{
  "n_layer": 12,
  "n_head": 7,
  "tie_embeddings": false,
  "init_std_o": 0.00818,
  "batch_tokens": 131072,
  "steps": 6511,
  "dataset": "wikipedia_en"
}
MLP neurons of a small language model. Each row is named by its layer, matrix (gate and up: input weights) and neuron, and shows model dimensions 48-239. Each number is 500 + 40 x the weight over its row's rms, rounded and kept within 0 to 999. Numbers have three digits each. A neuron's up and down rows have the sign that makes its largest values positive.
A block is one neuron, or neurons of one layer that tend to fire together. After each block is what it responds to, as a language model described it from the Wikipedia text at the highest values.

L5.gate469:464541533533484480474433511497426442423493495472486410465481512568557409493546548545462477513481503446473486467474505530480523506501488447477543436488494508584534483488483454498503518579473554483489561521523489469507541483468490472518520483441507510555474481496491496518437490453605516527520571509477501513490527474514464506521507497530432499565556499469492415474532472443511501434531425483449535509468482476488509511515481487547497531486523542540500497442509570495467561537390479565579497480499470460504588469500529458474521505496487458482542478510501478530423528506444472473
L5.up469:537413533443485478496439507456523479510580549508472477518507508458459473452478461546520516539453423466458467530527465525493487550470472448500564515477493566493589567545542498457539519551446452515478415531493528490563482472529468563469527505511447493567576455576511486513557489441572551567515458528454547474468566450473531512495428468479535507564503517488560574479532562425417440445425519458552464501473422500405514523495495557589525448555503492509456566479479497491518561484525510550504521541400447523510583490488506526550494458526510474507463516505521555492518517458502540486
L5.gate672:554558479579485497498560452474505526459472516485481467426511462456517518505582496474514468458517503488471484485494528395445540466417529474510537522490512487467494520513492499496522488466499496511499530523527560490507474428523479464494547534572503465520475530539500440459440526454489512494498577530410471561453485490518505487532552522462550447507573533477545475496456550482521565518557515548446514497521513506527551529532503551485505527500529485497523561506537515422438431518510542512505521481497532514472557544544618489536536512620526503490470402502526545457552516518434482492
L5.up672:536510484459463513477568443482425419515464500514571486596526537527522543541557435522513539579541527531464563521549514415477479463506458530488498465481451513523464441595449460508574512484501506481533420463486471505509483409527582550522450546438453526532478569480488450491447546485543531488519489549544479504471553502519472450471495513451450480528468476455439488494512559523551537575597442500430535491459411423508534571487503493447514407495474509554468537556478542521558499480538491463481482509468502461575516464511546503468396492452456454518526510544485535402522546478539500487
L5.gate1078:513471506474507518479423500437575422470468473500498535502410478522383458559487497480499485440447543490517497449505499515466442485516537572512476526493574522524502523464447498545484473540512524473467520502470514545550546566500484480486530423476456516533487508487493520446537516431454522427450467562472578509504507480501544550494538530548539504523519518558465477523511558567554498507498517469592535476555514582561495502517472535493492430467539483511450461528521531510521552419507489540592474480542491475515486515459547537523535519496422492460537501480437491436527397484555548577
L5.up1078:550515422529485527519489545494545486463459497526519507506523599461504526496481512508533516468534535585451463523450500562546510498441491447525495457546522574499459489532557547497562558461503546510569490494512587556437411469466506515468507522530542537443504522508568504612539505437422524483452437586444469477506471512539466500448590518538562530503495490499477494496498473541472459528493562520524452549488430509563556439506513411466518485537492438497473422569499499490460516487490557503477471480530489425418518565554546465520545582479510573508542471476489467503506485474539520505
L5.gate1082:444464543541570576442536526505440462480434460586521417502472478551489552569477454468534466509573468539508518503556513494413454485516438497474502485452523467544468491510477544521504595514478434529524556459523489458509511455471550545453562524549442474569425499480470511462508521427581469423474523524519490474489495509501531474471504519467508520509502511505500521474509465447522491490500445441456477463556557539442535512550564512528490587496541494574515533470464541502511521451538587446557447392530548481511434462519470497526478551461517460583540387537461532502489484536478517446
L5.up1082:533475534428516457547556546500487535470556543504475507483473513478480454488425463446513549521590461514561547573468452556473507553503520503508523499477519507521488566544457518486488517563549456464501526516474532436485497494469524502517510502527462445534584481575515492580470555476491549456507490537531511450469585443468478490504466523537503499515459439528506486515506542539518473411451495491496444541487489496504446386515551526472561532533544454421468563497514457536521497508477514506550522486479498467506555432471497522499526458549476444541469522532504499496528448580503489390
L5.gate1095:451518460477514544456607495484546478481596507481554497425512478508485462592505474483512510503449530388439486500524410470446481538492515517525505494484492450468460541523425490523472466525479518468582499429535481504476521480549583498535524506443539481444473507542444520576488523493440457484516479517546549502462421484460475520517508459472534536484537523525530468511518493471490507541488460450548482507544540473476549508457474505524451470482504496463436489405498517505512545542485515514474506486557527515526522474424530494543498471528521534478520545501472546474484554515477484493
L5.up1095:503464441439484530483467550573505492497563518480509487468534551462538517434487420531527502437496463485515470520468500457489475485464423566473479518467514557497572440498550527418527437438472461547475491546491463552449556466528463475468471529507508465556559499432557417498544595456492492488584444484544482491476482519513540522518448522448436489504488490502507478434497510439564522477550491574586477476526498585483469500516534564527552452540503431538558502532466542527454581471472544477527499496506433473584536558534479573554470466473544526494572550575567586520487422484511457461
L5.gate1152:495549576477495468464536564564519478503459521497470476495460494506513482580517429480499447444501525461538512568529473448486545545476546520457484532502586474477543443473494535518463578479487582463460504444528463529502477487509483434516503492464485503457494429466389505500521502416560528446492548483484442548532486453530422504431541570483469500491461493471494493470477493514471440523502455528470424490511480471458512461504587448545523412533471473483523539471535471512497484474494482551567527481563492462532492542472497538475485507446550450443496393518463499551473498489474463493
L5.up1152:527455539513424494454498617517543469451522548505525493493517509489504570500527497558514521470480496587453533517502488430503476531485511494452600515481474523552553517567488537516501495447487423423552495515499591550550536501496540467559469492459524416464498502459571517501552505538590426601481507476490436588511467492514514538569479499554569474552510516540507511556506486482514488507486558467509578472463492513508545496502587500525504434505476459564534543535483486507452572522478507563486463452434388526469558496512510453450477558442476514514542512489466515486503556470486490503
L5.gate2314:471437435453505453453503459504512516479524534530555486519540426493471581451494471470502549478585447439520593563448479432538414488474451470476523458406542475511496567483504530486455474472564543550504523468463590554455535533478545525528562536517541465530406463509468493508507450505524536459478498513504457461481451473479521538514506536485548558443565435509524440470493536480481513506500547489511445510539514473460523579524493499450502563473497440574512515487506590491433509418551510526455564580476503477515613480480494449502486503546505492451492492492462513507510481566488492490
L5.up2314:545504428552536456553611479544518480500453569406474491457484531504559450496474514481451455452490489517425494507500424440465529558478550435505502495531462497508486465498525458533492422431543408502506586496485516531481481497519515476499464465445529422525413486448502489536520458462515497530556537504531561546447499495452484488506484534542528503494485483566538485528509508481516455425534463466471471529526467532511527416477442517512454461423515548438519478442516475442582506460483504537489466525570496547526592449530488513414541485545528518450516509533538555474509527520473576414
L5.gate2335:583537438481505496501558473471459502535405466484504524456534469445526472512514463494544503525538463505484486552508412489527591518481447478457532475542454512513501521470512539463508438453464547498456534473468522507462575481557539483504451555510558441511460469463462435489495483507454556461567488548548479492536446468488518447462520515468538547427527414535484450499554578515550504460575485497508480540582481530500448450498490518478453466468511499463550557463481481474428400499492553549462513499591494539547484519534535530557476469523526470511564482530479507535502535472469499516
L5.up2335:512586493542467514562551498397454508463548506505506549451500568524498500478458500508472486488488469497472503492515490463407596479539461454568520476548527467525461511517540495499501465491515542543485482474498531479536492465410395531475516499460544534535496471507585479470501435468542537503523470495499490507519517476570543564549454539476543519506504508490511454486525575542441575525588595520542557524491486487425439450501590499579487479525454429476537442540483506489492506480488491484560507537562521555478501533569517531425494512525556501534498500481527460493449410556505472432
Table headers and birth-date ends

L7.gate231:539515477529470485500547572473549514548479584449483559555521546492542487557415467462482521465520514502464469511446433494462463508469528517474485471460414512538492484482477517525448540459479473525552594492413487590563544500476492546461509500499450447529545568544493507539426580548482522518498527497550451493459491510467488467525474475500500491499470515503510444514517482494498550503531546494501518500487483523430524473563521464470532485514518479485565552531487516447492592483586500473527514492612523463546443597466426450490453479482489513446436478495475535479520556501476531550
L7.up231:543466467498505503507550564485584493579474484489513475560484491515514519492588572432450453517514495510496438491510536502516459482489513510513441479491502512498501457460500479556518541547457538505460466463476472530549458454519446534489504591554471526516505533482522502524479490420545485557530483540505487452444465502520511446524512510495520507465562492538511514436547567516489465516504568482555564457501489504524457461411500515481435510426443562515521581433477469440539477491458455477449434477501495554490467519396477499508492507521450510486581440488478473505537512453491494518
L7.gate266:543591460553478562443513457560400483459504489524495511536507502573507468561503504517485486486498425456552509462522478494408573550552496495500443500578511398449460456562512550553573488454440427506582521492507505521514489436459495510492458530512506438595430532550508581462536459503502532523558532535499473513543478517474492529561440422433528461475530428447436488466456517484533448475575515456502491537538544549477556517404480565549444477499519481465495514562540509492494526482514475486575469468576442519489495462531481574490514478510514557487468459475435521442588461578506500459
L7.up266:511482576544482496515454473471448517510513477487524492524536468529497563462446520509473471484592561427422501509489561472504646493492505463496505517535499512504488500566521472501560518471486513547481497536551560525500460574478506500452501482528529531532490497515434544482534543569462534501499513556496477532481457538531498484545417526506569512460539492473499503529479570496551554488645552532533455452502440540519474414495461491497519438561438547499447454580482516483479451471534517519544528573448502490480550484445504490489476514476461519439470495505574459530536525572448527422
L7.gate1338:563510532523473471530481457469527494561513572603587496522453446544452515438469554500534467435467491518542478455479433487455477474525559502519498490492510523467476519494484480594522541465468397529463530495390548524521500500446449508444575420479492495497482558547460518473595520458581524569448576480516478465492458454482518474505464500437540548536481533535517557478542468556527461485505488488534539499505598495524537438439452503510566467449515488482510502535536498541437491549503554526513442465450491513512520434371510487511496546528517511514426549521510583470492505427530515487
L7.up1338:523516471500524535457494523516536479528409515416504516560552409485472539551496437492533483521473491494530509475475478490519588506552557470434557506482593436516413494438472460496446462468432458473529482521485473489527426475451565562479437479478489508513530531417517534466517498501449559494506530500463459457513475469469430523489521499527526519478604457504514505469526502536509468469493553575509503534444506444537438491462467466533507525478448493514471498487469453525488457497568497553466530536428460463504551464534486526456529472512472497462420590493489510462486577522429510499
L7.gate1694:492448488559477579548487472489491482462532475459429456568473499522587452475527485523438483490562450450469469567523512560453506494577544580430513407455544453553501525507576511448523480478492534501515495496497485550522549543521497441470541493392546486544512443532555515482537471528501480508515503522542509528539461489467489542523572521507513495496497471468566523519507464453568582534523504516498479495451539533544488470501532540524474541500499560467472438487491496544420468517530461525531524508562511475555533483531528537536478506455591447511563571512577490450420495512512552500
L7.up1694:498505537532510490477505453516467410498451474435525568570519423521526529457485506438475548503539554525473530534483495539477495541517485569471557531449504471495513561541517535585548451475469478492484495512540512527447452471507485505621467503508595433521548438554593540417504509500481547525535514469477475560466438403424496468466520467409490456502464514506516490505536481500517514446481464544536487501545490499549392389463495498472550556520499537377550422495552453515553505480505456515474487458471458489462541486487447412497507511539504475493566544543516586517413500497418523485
L7.gate1973:604511480499548545503470408510480492540538503531506452439519543492574481595409527460545405524467497568451460506501494470489479474453512524484459464471512498483599520552532496440496454503488501505590445536514501494489523503534503549507520508424543425494499571457489423464530534536473470456593568539467479510504499452486483462505555593532481399491430447503548514557488454521503540450449505500479467432476531481486466512482467473551498583453486557485468462507504497471482508515496529522492456507506564546417455532487477482555392510503471446479419488478542495465451510522586539497
L7.up1973:511515524532518541520531553476485468515474511532444435511483482507571516547451548510522539619542512484514539513495551497520523475525478514565463487508510517484490564489569475528474435466444494503468558470465551474420537483524495550465520525482543447593525532474464500523488523501440522546517437519499467547464518516551476494521499511453508557454479474504484470512489528515463449511480456464507482467490498533503542504439498527547472449542463522559454488511438517497518494462512432434451590560399524491484517554582583534417504462508505528492511464547492510526595426556562536521
L7.gate2074:512505388495559525467555510554510505574496584472522528492510465499545445510512532524494489464535517542557398494480548503460519565493518516458527537554526479450482454511540480470437484466494455537582439495518446539474490522436519527423496560456422546478531511509525474549480539437479454434499498524511486522460416465469484515529541538455454487510401459499544579478527491558510531495468551526505479511551602511478529509414539498432414454567516507417386446527505475559488487530490505513524482562545491540472466548516504498463480483465439460518523546551446433451497564582477518502
L7.up2074:570503455437514525554485462469430577478558522456455543525470498495498452488448522531553464523504597490563532518548469468484562463514515422552497457522474537501481552515493478460464456505476437466561512528498489520478496530566526602433466583429449556521504494457528511462516452548474465515501479461540535505526439516561502468483478502480570446511543448507545456481504544528556584521573513486498528474459526426497440490513620531600478543519551465519490509537515528501489476547488514541565489520502507554435521466536525474555495559478553447518502466559502511455421450507531529571
L7.gate2263:484454469452517463561488416502394537474523513581482447464497441532455523541490494521477462489519462441520511450467502515461560468530483477496438462503478551475460582456499517533552447529397490541519509524476465496431580510510580563463485477424513513557528502497439438546557510522504484525555557454497459547485484511414475504576570412504455480424571523456482469469490477444529564532505433508561504495485503462487474523436568575547509434462537535575520560461467490560437505489435459493572551562514439498472519504545480538514527484460515447510516537565567499495458512557549497456
L7.up2263:513456546413513497494498468492478506455479512450499570503537524512531488506602472522568397485482411552568485468474491544524495522479488512512470544486536505463522490499468527532485418533443460441469587520456482539436534444476491542583533523455497447533520487485467525510522566547437522548496500496421501471535409521472465542497487485509519407481511482425485548518479482534497490505471477517501466492476492471568496466408551471524452412521474525546458498456531394523511479443502486518440496540527497504492478562541516558553504440536530456544536530504538519576524489570505534467
L7.gate2306:470540545468458526567482454496547546549525431461448472549443499447482415535538487445602515472521488503578478469537552458492490492499579458474577479504492541510511474462522446462511524499537467546473474507544464451470558411442516587478479467438495537495427556477554511477523549457542497449513509512511506505491447537490535504550494502508374462537513520495496444472601450543507524488512554479498507552556577480613527472470476460552510535506517609595413469533579564444418581463538556547555512490510507568531584581506470479509516521496566483491458488487522576478506495481501530516
L7.up2306:531476470459487504486484507479508473542455464522529382534532490515513460543527450502492496551515538511534423548461477498499504468459480517501478484485544524495534515556465469536469466547507463533495473460547460549511402553445480467505561513471386544513454479496534474471583515596543498459523481423445406501444460535453498563514466507413508541500541498468552553436521542428525520465451500489471483570423504417569466441577486451463476555497527496517496425478517503471534477497417502493561507462449532505505469472451430452415449443515492449607462546543486592455570502440510562569
Table column headers for people

L9.gate1931:527472499445561433514507490523492434477453511543561404562491461471546461484465529528501531476474480472532492525498453464533542467521594555496538490435481478559411509455521470492479533490544524451497512549447477419590531549497450543397474584502470404532507569515555508447529494455475528523502524611480456455492497485490489575504516522520554499496589555435530524462464417439516565451592434433490484491508430523446456486458450555489523570423486538553451500489475536476522474463526576500530510462545488452485581514567460508461446501476483496485547534524472564461522464496430498495
L9.up1931:500547513518410458496551472522513481463465443495433538507466500436529515557485449460469533524490497462514469467549476530529477519521492465491465465541516479548507431596562523538550431478513468444501545492512525490434453455488404499555475450590616530525451467471497570492535456467467511456480516480495458522501459506508555467500549537464499496431505481462477500512526501584551468475472549517478575544514513517483529512487514521522468514545460474453458525541448488511497539520467468548571454450431532541483534497535503519456536471499503470491460511528472507511488469497547434459
Passive fate predicates

L7.gate24:573504473476553452568587486471429496550516517533553492520538504514511479435465518423465442544426446571428523454568555451462507551490515525514453498496534558493448568533486463474560517522504480417553487508492547517463517479491537578433518576510530459440537490465485470491509534409488540479484517460504508538445465495567507513506444528532476403586483573485556535515535508489490492502452462539474543534570526533484522508460521556549504498458492422493436500527464590526581531486535481527527449562482586525481505565514553462482463500519501438437558563597465539498472479540501477522
L7.up24:527589498517471498454529523483532550501477418508476487469466488551464430560467543439469477451523446462525428525555483543513451435507518388452497543471523502570479562519411525491527481549550516496486512519494478499531541532536527543514476428468521467479382455519453483465484566511502534492503518481512477458415471524550465452582515514535501442486504455467513519517538471523504528510503515512487444501460480582548438473438496567490544574519578545460546552493428524490426496525412482508552525482525492457462509530533475500475574560466539395524501442431566532467519543491488458529
L7.gate540:489510518412564500600557508559482482553450540522468503534559461542465528555521469495492508465519568550530579561605434476453455534522522542444478469518391520529494432464509517480515518505555505525490585493530541457479522483487462454496564500510504485506419491495528539416491522428468618555521479493530509568483503413470476489530519565559496554505431528592519510428483578556492477581496474503552479501535558507471538585479536563554450546566547478514476538478431466522479566544530606595529537487454469519589509460511540481550527505492457481543449501536503458466503469526564564539
L7.up540:569508463491487520458512546490462445476475484515511533458489527543537439522433534466505496492485568478550572447489430456530446449530572466498568483489501542457505467548459484522434443539440457499498452539498536495485549445557504454551491525526540524562490494475446510494546486478423464531517452437502509440465442502511484540445458537569514483534626486548571553500486523568548469461504499512503484514510472514497505444472495456496513536497555520545467463504538457497427478526445525516500490465472477535453612462529409445465495462489550566516541567459555434439453500519511568414
L7.gate924:595593513537462491599532508445558608518514572499487463510498540419450484532514486532509487455540560543563500444521555453502534449488466506546491488495554510465556521444448523587562428396492423489506569531454556501473547511565528462455512518514482460493465526449443526459517513584512454540526522436510473505488489453565503492527490559480513522472481521436540495527503433432474478556506553499478497467513479479521438554525513587485536482486552433455438458425522509562455467423449481516531518512484533579486448561492505585521502462546542583480603498478466534563555521491532544484
L7.up924:494491479527416431496455519526497563474590460460497553582500527546514446502514539456536473491435496510473491463458527533435489522503531458493553428441482539462492393504405530486401541477544531499520489517489453524520445566504490503497529507588483443470416551467529523530528510478596511476477499542531536533504491591481552498469509476515448538480573554505475483569467443499530524528518515498434505485501523399488497484612499492491461509482564506446479524527529489511505487529539496461452484543466535459496537529488516466523523523482552532530462460488501536487510448541529478537
L7.gate1313:444502555549437436471464484502475543505501552512482430477474487498491501519435473586517482539465486477509489496543507464472516496504535451494496579517474524433487482471472492518461517543468471521499488521523420420554470508529485528502513530421525528500521434520545558538499535535507493513515514498522482485520478536536513526424551492533513441579515533511601453573463414468426533437517468504470479504480504532525482539469455463509520497475516478475481500516438520526494495519478597503543523441559499494508448464546483493459537409490480489551480504532593567525506460512453621490
L7.up1313:580486541435496462473454439537460424443516465473465456562485495515561430502479558466534536481510507456449517565497508536482456497413541502546480445564500491490536488510464431567477492466456455513533494433541477531461499569470468480605470517457520574495540461478520479454485554493473530496454511513501490517502452503494516431508538521449585475449549529540415479485549412439484476484457508519475485479435507483563584534442485515491482475530534502479493487513401453476531500444467553467540526436478507511525499530533486436417515481549501528588516530477531537514475510500497410495
L7.gate1656:544532505517521489556514517491439515493532546552429477491550520497527502516483505459563409469495572475482542519484502534526548575473511528471491548426584514573468539500482459507543466523450482536489466560495465524513483493541486468514508502522460547542558508420577537507478460467471505427514504518513525432463456502481519514455593477506466454487491527544468436452520446458443437486539454499529513548621524448518501466461446517528479526497545494542509505466442502509547554516530463506554553460480479487485553560545550572538515534491542509545537516487505477492527465500490537480
L7.up1656:462508540511526495518482479370451493500515521516420518359480435513522472561473514430445535514475510486517470515539529517466481574468436439491517487454471587460514475533550429568445500515594464576468479540517519507531524529465420481441485491472485497522481499445503545429503515533515514467482463532496582573425577411490511515457496495479510582456504522464472490542499530447473535434447444464518537459610502514425504515523425485470547477527436529511451558501504475494517478436502517477468482417527494505395506458493490487547501482475490538565494487438480454468559459496524506546
L7.gate1964:591463528462504511505532470476457462489495507502509554483515492479486488572559577492509492564472458447568427480510505526459456462489510479525517488454459506447467382483530534506450545429536498490474540566421515508530466449499554590479512492481530476535507513418458542434574468505409547448504546496537583517464494529531527467458516511445468546512468496501498462523523539534568518528430492545520552508477499551484519490515455459453512515556540451475514496441426516543485556503513472594543494452563559463486436511585502446458510483415554463427570523514492570508491501481514499572
L7.up1964:482583467504407477421510488506533530475509442500474475543435503502567552499394529485521525547529551453494473500461502490463469487453549507466534537515471506552473513531416487552517390504494508519456527502492494516482511446504428493542496443523460484441445489447493420484495507523496539498469528523454455527419495479478431536580469528566484522434484456507501470511497409470441544501487469513563465430505536505526570518510424496539472487435567546479485515506461502441478519483458496532513523502541476517483531502514524504504515483404516521507516538501522530559486525532427496532
L7.gate2238:527544518505548468502460508549510425492610616588523473524506456494504495490471426548544451446467503489508455522425563550466515479493502525435570515529537470500479456566499525444483584513449469486554558561551523532520538491514493546484479508432531484485532567497526496458509545533451493557441478539512451507502416475557459558487531466492510471452505456494456492506484452500420582552531513504487528468493424439487487529529515531482517502586568476457544519560445465549462528494473419600578493536455548436503585493526588557505539494457489466509515482534473501465538489568438539508
L7.up2238:479532508607464475539546491495431499517523553471464560517470509427531528564479567600518551509493456456545446517535486509493467478512495528475480413534471470530451481470483425607485475511517546450506534523450477505506554488467517480564521531475568527538487505531403505514410457475488566542451542536536485584571463499463552503445486540498491478478469531558466489521511463474502462474447497514530462505503478471508489482483493527549487485467552499450524469456433539481597587502462443573515466434527485494539487557547484539493498541401529501505496541438538507493549563531564491500
L7.gate2240:468505503537501479535525427488527493463523543516480528506496515548534474502490463580491456518513516475475417546558529466496510437453517520491426514537460508510466453520552471551487525462597534548466438550472454438503539529431430538439525501450520460445475542426550430453442484507380492479491570482561469558439432510440496484444505488479456479523541492441521433531514475442470573520492541549477473484503518527558563502514528456638512515522527482529489400539503462546468502496463582513565475465620531467539520472561478515513559478482487472522533568539464557556538439520467455444
L7.up2240:488538540514506447530504567497471517563434543500413513507503497480474564531480499542522504495488492523464482509473582568503492556535542571514563438504446502548518473484527474507512508540468483472513509553495561478550599541522474550488464525501423478509539524503442503444479479581518459588468523494584490474464493495525537490519476534463492487531438552506518483548470482447428542477468491493487506520496446537444456487515544502446504460490507575436542498552432479466488483437519525517447501515528487508439539511444425456508506520539513508504485477541534489515449454461398431463
Before a bare verb

L5.gate228:466443453487549492561483498484459464519494524555540368482542470437495498516449495562552528427556558542585548481489478462477435486536583474532499532513456490444489545537510505523455481488554552494493518488466527534537433510489516463527541478479484528493428585497527578471462502506508416506503488539554469461476448504416484537481582589446448526492457503498453466428544535497446554450483495388503488505504448539493438529472562525589551540495500559546441512485487539437467545527504526500555558476484499467551451535504404492461557516512534491487484470505531532454489541484487513563
L5.up228:490499531512466498490534455528456500527528572434494556422502442477488426442444550543512441466521543469499510527522473448499500549531525439468482555530408484537482443497474547473475533455559521484504511569525537521445481508401517479487552532437507438527478428519431420480500547479472570491452555486535520580478459443556446464505538477553444548491508497490543529421417507503485443481528448614523554480469543457493508507473462492542496482562457497439446435516502454535560500449443516536552500517498518558506476508486524474443454472450436521477485419560563492525479494544485592565
L5.gate461:560532491492556509486513523471489432513552529460515518436478500579444467467516494563549453471507534518576471569500516476525531570457503486477533444395502477476508491511501483475472445485565481452443456499511506529546485544531475536438528606465546510529508458500482418468495566439482420483478509507520555450468473498512491518460564488433499529501521459535480492541492492508504483528520462482461468496458469374489454542522536530556480532573564540470440476478525488462462527497531548465518514479618522497528488516444471431564426526470588464469478502562458394488514501490555511470
L5.up461:491475534516472480566497470577517502560527483477542487585509558502474622475501544502530481516541486490441398484458539556526488495435499510522449490507471461523474526445471541545475498470587476522460547418542543513502517512500504451441507457491475468522475542429433482519519504556556430539539548542522490531496483446497455447495368386572511494461503483494429484547530520561464502531484554555481457495500516490510501503464477507518491488536487500448478487502563468448463537544484444554498456571506459494453439548488542518448479555515499548545434515506525491493435603544516450530
L5.gate1218:464463468519469487487505519481500535501512459495522339490471500551506511538506474513534545542485504515428501508469590560466488495508495494465452487444539469475508452534485454510531518547483489487559427512531510470530461408474460498507514381401515446537487457460541483562563502494405490436507488527582500480457454542515460526521437506474484511488518512500423483460569479504609492507500487506479491505544562461577510484408558436471465483487446451416516526494455473459546546436516480557485504499473460486430472552514548529428418512496576481474506456491484469518481542414502434510
L5.up1218:505441477473463521475552458520510469413536464542476559517562520531483463502476481556503458546522524540496473573518442446554446527488456496522531486474517525488506488542558559574499522474458496450462538523518445515498497573490501476448501458476461543542507533468491398460483494470393502533417540459469541518505491545490489439551498482532562502506496461471479467487514513507523452422497470519537519519488503526472490515520471452477521571475479525506420477474401449470465501536446533497502499556505588527480574546494466535480523471444497451520504521495518564485455477484510536508
L5.gate1673:511503537579487516443431490471511542474468545490527368556517552475576521563528518565521502477518493527437463524489529479501529406503593464447470505533522477493438518450523501522543515503485439484510493463557504533632543457494570530440495495478501465565494511499480522471512481505463511487477529567501499570471453503527520548504491491486444530465563484500444434509438475508524511477430488452474488456528487410509490494497554582545463504489574449503497500569446537475545480565461549523481479534524574552437471522495542484451520520482501582449479580482482525527489499519537542511
L5.up1673:564509466569488507509567438507508506505540565486468548458485405514496462534460545479526528509467517505422490490562491500478546452534536470526541522515512514462483448480486508510511450459543482499487472514527518499477513453469468511529554511545511419451580443416461453488431477504438560567542550439455488511537466520502525489482498564510527510482476434418486478558514470534525536570490530475563439565520511560527502500534498513468468503613497538464560503441524487494519506464502554459486513493529606474548497450483433524512516555389524484567509466505556483410515582527502496481
L5.gate1730:488534517611462469531476586519516474525470494506489478490491521475418498499498523506492525494508446496493470518498475487543490510489533544506426509508470463568423478525450526474512478407530572454479538501522455484541528477483499440524468508492503482491449503503518460505624495538466556471478414600568537440544498491577546461563496433487453530518517530519527469491498470468571571492528502576518467487482528546481524455526437505541508531493489497431473516451528564500530537430544509511455502513528529498505575467532494520488503535522516489435471467511533562520470480488465510491
L5.up1730:531445487488447474542517571564517454488526444476507508497503479522499520508519455476560556456437473491496549476492503452506551521486440524476498425484521537466509455582512535497547455424461488479482468547512403521458473497470501464427512479557499566534503427438491488524492503514533479585383498438529559555529467501476498548522577449430470543536446507461531523474510496532491416531575454509418440468454479546461504516500493488447487508444478448500554565489471495475497509483483601534499546468539484520623515515556465492538544510516526604410511434531432616509478570539427540495
L5.gate1882:498515530485525455493530474417505480444547490498582483497501519457497492533449470541468497510436510386495491460540528451447445530442497500500457513473489451497471448482497492577517512447461476576471477493457492558526519591538520497482537514508562424512497537455454484512528479535485522502530477599526499533449448503504471515446488511503571524480506499451515452555435434528566468434550439441461533516516530497522460476522495427565501491435566482522501497510479494506520505531506476456558559469508525433608522490523497485459505584537496503532531504527502475486403449492441501567
L5.up1882:471510510516460537458550517442466517509492521498436470578471539536515564498424474469484441554482533454438536470477456540488470461489629430459529486578565491585579507525469446437553467499581436518510503507554503549438521401409501450480472508494461481501517491507474547492527527554484493476497538455531476515562470633486519543560525557483477522430450511517488553589480465519528527520517462461514482504499539458573441523541549506496482486448561569494459480546478497423516497496533578530509457487553455445453455520544475476505543593439449556536511441514458521505458554551465434493
L5.gate2070:503591526466498495413500445441495521491551520512458505500512502512580419520494512555475462489547511553501510483488476455489488464436604448451518446562446545548515523511509505576516515545493513478489555465517569465567522524469523467552579475483521513522513589475467474526565476504456514489469570478403497545447430512536524476471531479534487438463450511427501537494506416547529460563480567513527486519476519533509512448515557547527502535505481539463526484454465476515504514479466553467598452453503520507467520510453498475517547473522539460445398513477488481571487489539522529530
L5.up2070:452425503486538570557539459474496520491506465528530471520527596535507500504500459477439491497540534433489506525477490482494511438530592514534498467504548513527451515506450539421521483459487514509497500562517492463497511492596555496493520511502519488440484551463524479418590495461498528533458507476462383545511509445563510450493529507536516503487457453505547527494605494570476499566479507527429473570516533481557467499472493514547539603558444559479519501457483511509488478445504611494536496463515492554464467460562519411541547555477468505481512467519552474464454532497485529501
L5.gate2091:544594483464492461509426509495472429501515505554504519527509472471546515503475517512503495519544547458529456526490466531472585462544509488452542524447525475502496526539532486501537529420456454481525514485538444612473475554491515449424479547504571492543498432478461518514426521496422387494449523498484436495468500512418477493523504513470459483530485476492488444538495465479476490417530541392505492552526451464559515555507455547537489462458559539449519467441519482556483461450532525548446545555551485454490467532501513511457511521421492460493538508522460444472503508497494509496
L5.up2091:409546515537487446495493572458507476524508525492532449530477512511455482507485572522504558420528546526517482461469518564485528521435520481522481621494515456534529495451517501430456506491535510462419485458537407521523528512545541489491490491530447483485451570513492581491426506514569412448468519533437461492516492516551469469573433440479497450463439529550523498463522477564440540519469462477472525432496451507436563482556531475505616576452445569593437513518477521546530575527535495471474510477508470482534497520490483492517529477490489459472504493467582515535465397429470593490
Under/over and passive verbs